config.toml
num_hidden_layers = 18
hidden_size = 192
num_attention_heads = 12
num_key_value_heads = 1
head_dim = 32
intermediate_size = 768
vocab_size = 4096
hidden_act = "gelu"
norm = "layernorm"
norm_place = "pre"
norm_eps = 1e-05
positions = "learned+rope"
rope_theta = 10000.0
rope_fraction = 1.0
qk_norm = false
attn_scale = 0.177
bias = "none"
tie_word_embeddings = true
parallel_block = true
init = "uniform"
init_std_qkv = 0.0206
init_std_o = 0.00343
init_std_up = 0.0206
init_std_down = 0.00343
optimizer = "muon_variant"
learning_rate = 0.0113
lr_mult_o = 3.0
lr_mult_up = 0.792
beta1 = 0.93
lr_head = 0.0103
max_grad_norm = 2.0
warmup_steps = 200
schedule = "wsd"
decay_fraction = 0.729
decay_shape = "linear"
final_lr_fraction = 0.0
batch_tokens = 65536
max_seq_len = 256
doc_mask = false
train_tokens = 606000000
max_steps = 9247
dataset = "wikipedia_en"
MLP neurons of a small language model. Each row is named by its layer, matrix (up: input weights; down: output weights) and neuron, and shows model dimensions 32-95. Each number is 128 + 32 x the weight over its row's rms, rounded and kept within 0 to 255.
After each neuron's rows, "fires in" lists the words (lower case) most often at its 100 highest values on Wikipedia text that the model never trained on.

L9.up525 [ 90  98 130  65  89 140 117 183 109 124 137 120 112 124 112 105 191  78  88 125 144 167  73 122 153 118 121  76 174 167 197 163 133 130 104 118 110 128  94 213 155 162 145 128 154  89  85 145 165 119 116 151 153 152 143 145 105 103  83 158 140 134  86 135]
L9.down525 [155 114 125 148 120 162 118 132 183 169 179 129 115 158 136 135  78 156 154 153 155  78 153 159 131 149  68 110  99  90 143 153 141 133  82 144 122  79 101  25 104 100  94 136 106 104 104 106 122  83 113 157 131  89 159 133 125 118 147  90  55 116 161  68]
fires in: "not", "currently", "now", "still"

L2.up516 [145 107 103 116 146 129 150  86 136  91 134  89 121 202 138  60 109 115 156  71 143 158 150 154 175 180 106  94 149 107  87 159  66  82 134 124 143  85 141  90 131 123 124 126 143  66 135 115 140 138 122 108 118 167 113 139 142  76 154 108 120 161  67 132]
L2.down516 [142 175  94 157  64 188  73 151 160 112 105 147 105 167  99 136 149 149 108  98 117 121 158 145 127  97  60 149 132 176 170 174 146 163 115 140  94 135  99 175 152 148 152 156  35 137  84 115  86  93  73 155 213 126 166 173 150 146  73 179 119 113 144 174]
fires in: "de", "goals", "do", "park", "atlético"

L9.up431 [138 126 141 158 165 117 134 195 123  80 127 121 155 151 133 124 139  94  59 124 142 159  54 113 116 173 152 165 129 167 133 146 121 142 106 122 127 156 175 127 146 151 180 160 150 158  92  93 172 115 156 133 149 132 139 157 140 237 148 143 115 118  80 133]
L9.down431 [149 144 192 113 138 172  82 172 111 142 205 120 101 175 131  60 181 126 120 101 144 133 110 143 103 128 112 113 151 111 107 141 155 137 155  96 112 137 155  85 162 115 198 125 131 125 131 141 201 168 167 162 130 168 113 187 101 153 170  85  85 221 100 124]
fires in: "not", "t", "to", "always", "never"

L2.up506 [ 50 107 118 193 129 126 171 161 158  83  77 147 129 147 104 118 140 130 123 148  98 147 130 114 122 118 138  82 123 123 127 193 114 110 202 152 144 135 166 135  41 127 120  60  90 134  93 106 113  99 125 111 103 123  90 103 168 129 131 115 102 187 161 125]
L2.down506 [160 116 159 109 134  77 139 146 142 136  35 111 153 106 120 161 213 101 172 154 161 136 101 104 192 152 154  82 158 123 149 140 162 151 120 158 167  82 110 101 111 114 135 138 100 156  71  93 159 100 129 130 180 117 117  93  49 116 139 148 158 122 148 116]
fires in: "name", "role", "history", "information", "neither"

L2.up377 [111 136 136 103 146 108 120 153 165 128  55 172 103 160 126 143 153 128 154  46 165  79 137 128 138 128  90 173 175 105 175 171  90 146 116 187 116 158 115  74  95 156 128 157  73  96 162  94 120 132 116 143 151 119 111 144 106 111  94 111 164 169 129 133]
L2.down377 [190 115  70 115 122 148 106 117  90 156 139  88 163 125 102 178  75 134  88 173 107 157 110 136 199 125 139  56  76 152 107 138 119  95 124 116  83  80 133 186 126 119 145 149 152 108 152  92 125 119 194 182 117 142 161 120 174  79 187 156 130 116 166 128]
fires in: "of", "school", "in", "schools"

L2.up761 [ 99 117 115 138 107 173 126  85  60 165  51 129 100 128 142 105 170 142 143 108 157 144 160 158 122 101 128 120 140  95 119 144 192 129 105 182 115 152 144  91  75 117 191 114 219 106 107 157 120 193 157  90 170  64 147 153 124 109 137 141 203 116 124 172]
L2.down761 [168 144  93 100 114 110 137 191  93  68 121 106  63 122 153 168 125 120 118 107  80 139  82  93 102 183 142 106 121 144 122 137  89  83 161 134 144 159 156 108 130  78 155  91 134 138  99 111 158 157  93 155 193 176 115  88 115  93  99 105  59 171 118  96]
fires in: "have", "has", "had", "under", "main"

L2.up310 [141 111 134 147 122 166 114 161 130  82  41  86 173 132  85 156 180 133 114 167 112 122 119 132 101 156  82 117 181 131 101 127 144 121 161 148 143 114 107 103 164 117 110 129 120 179 142  89  94 106  87 124 134 123 124 151 146  86 133 151  59 152 194 135]
L2.down310 [152 181  86 124  77 129 159 116 103 149 173 170 102 155 136 122 118 116  82 145 228 154 115 109  92  70 167 133 119 110  99 132 117 139 196 142  99 137  97 120 202  86 123 160 152 139  99 152 139 107 146 145 114 105 120 166  87 120 122 126 151  98 183 146]
fires in: "no", "role", "game", "source"

L3.up300 [ 41 153 126 126  99 141 139  72 112 116 140 129 166 132 111 152 119 124 130 136 100 131 124 104 110 164 118 179 136  71 156  93 187 121 152 158 137 137 148 142  70 134 147 109 205 102  85  95  51 118  83  89 154 106 109 180 113 133  95 129 115 160 142 127]
L3.down300 [ 79 113  86  91  95  88 147 139 113 151  70 100 110 118 120 114  74 114 121  74 125 125 133  70  66 107 148 204 107 126 173 109 104 215 101  82  89 102 122 137 103 108 182 125  96 182 150 195 133 135 120 110  88 102 122 136 142 120  87 100 150 171 169 150]
fires in: "had", "high", "her", "red"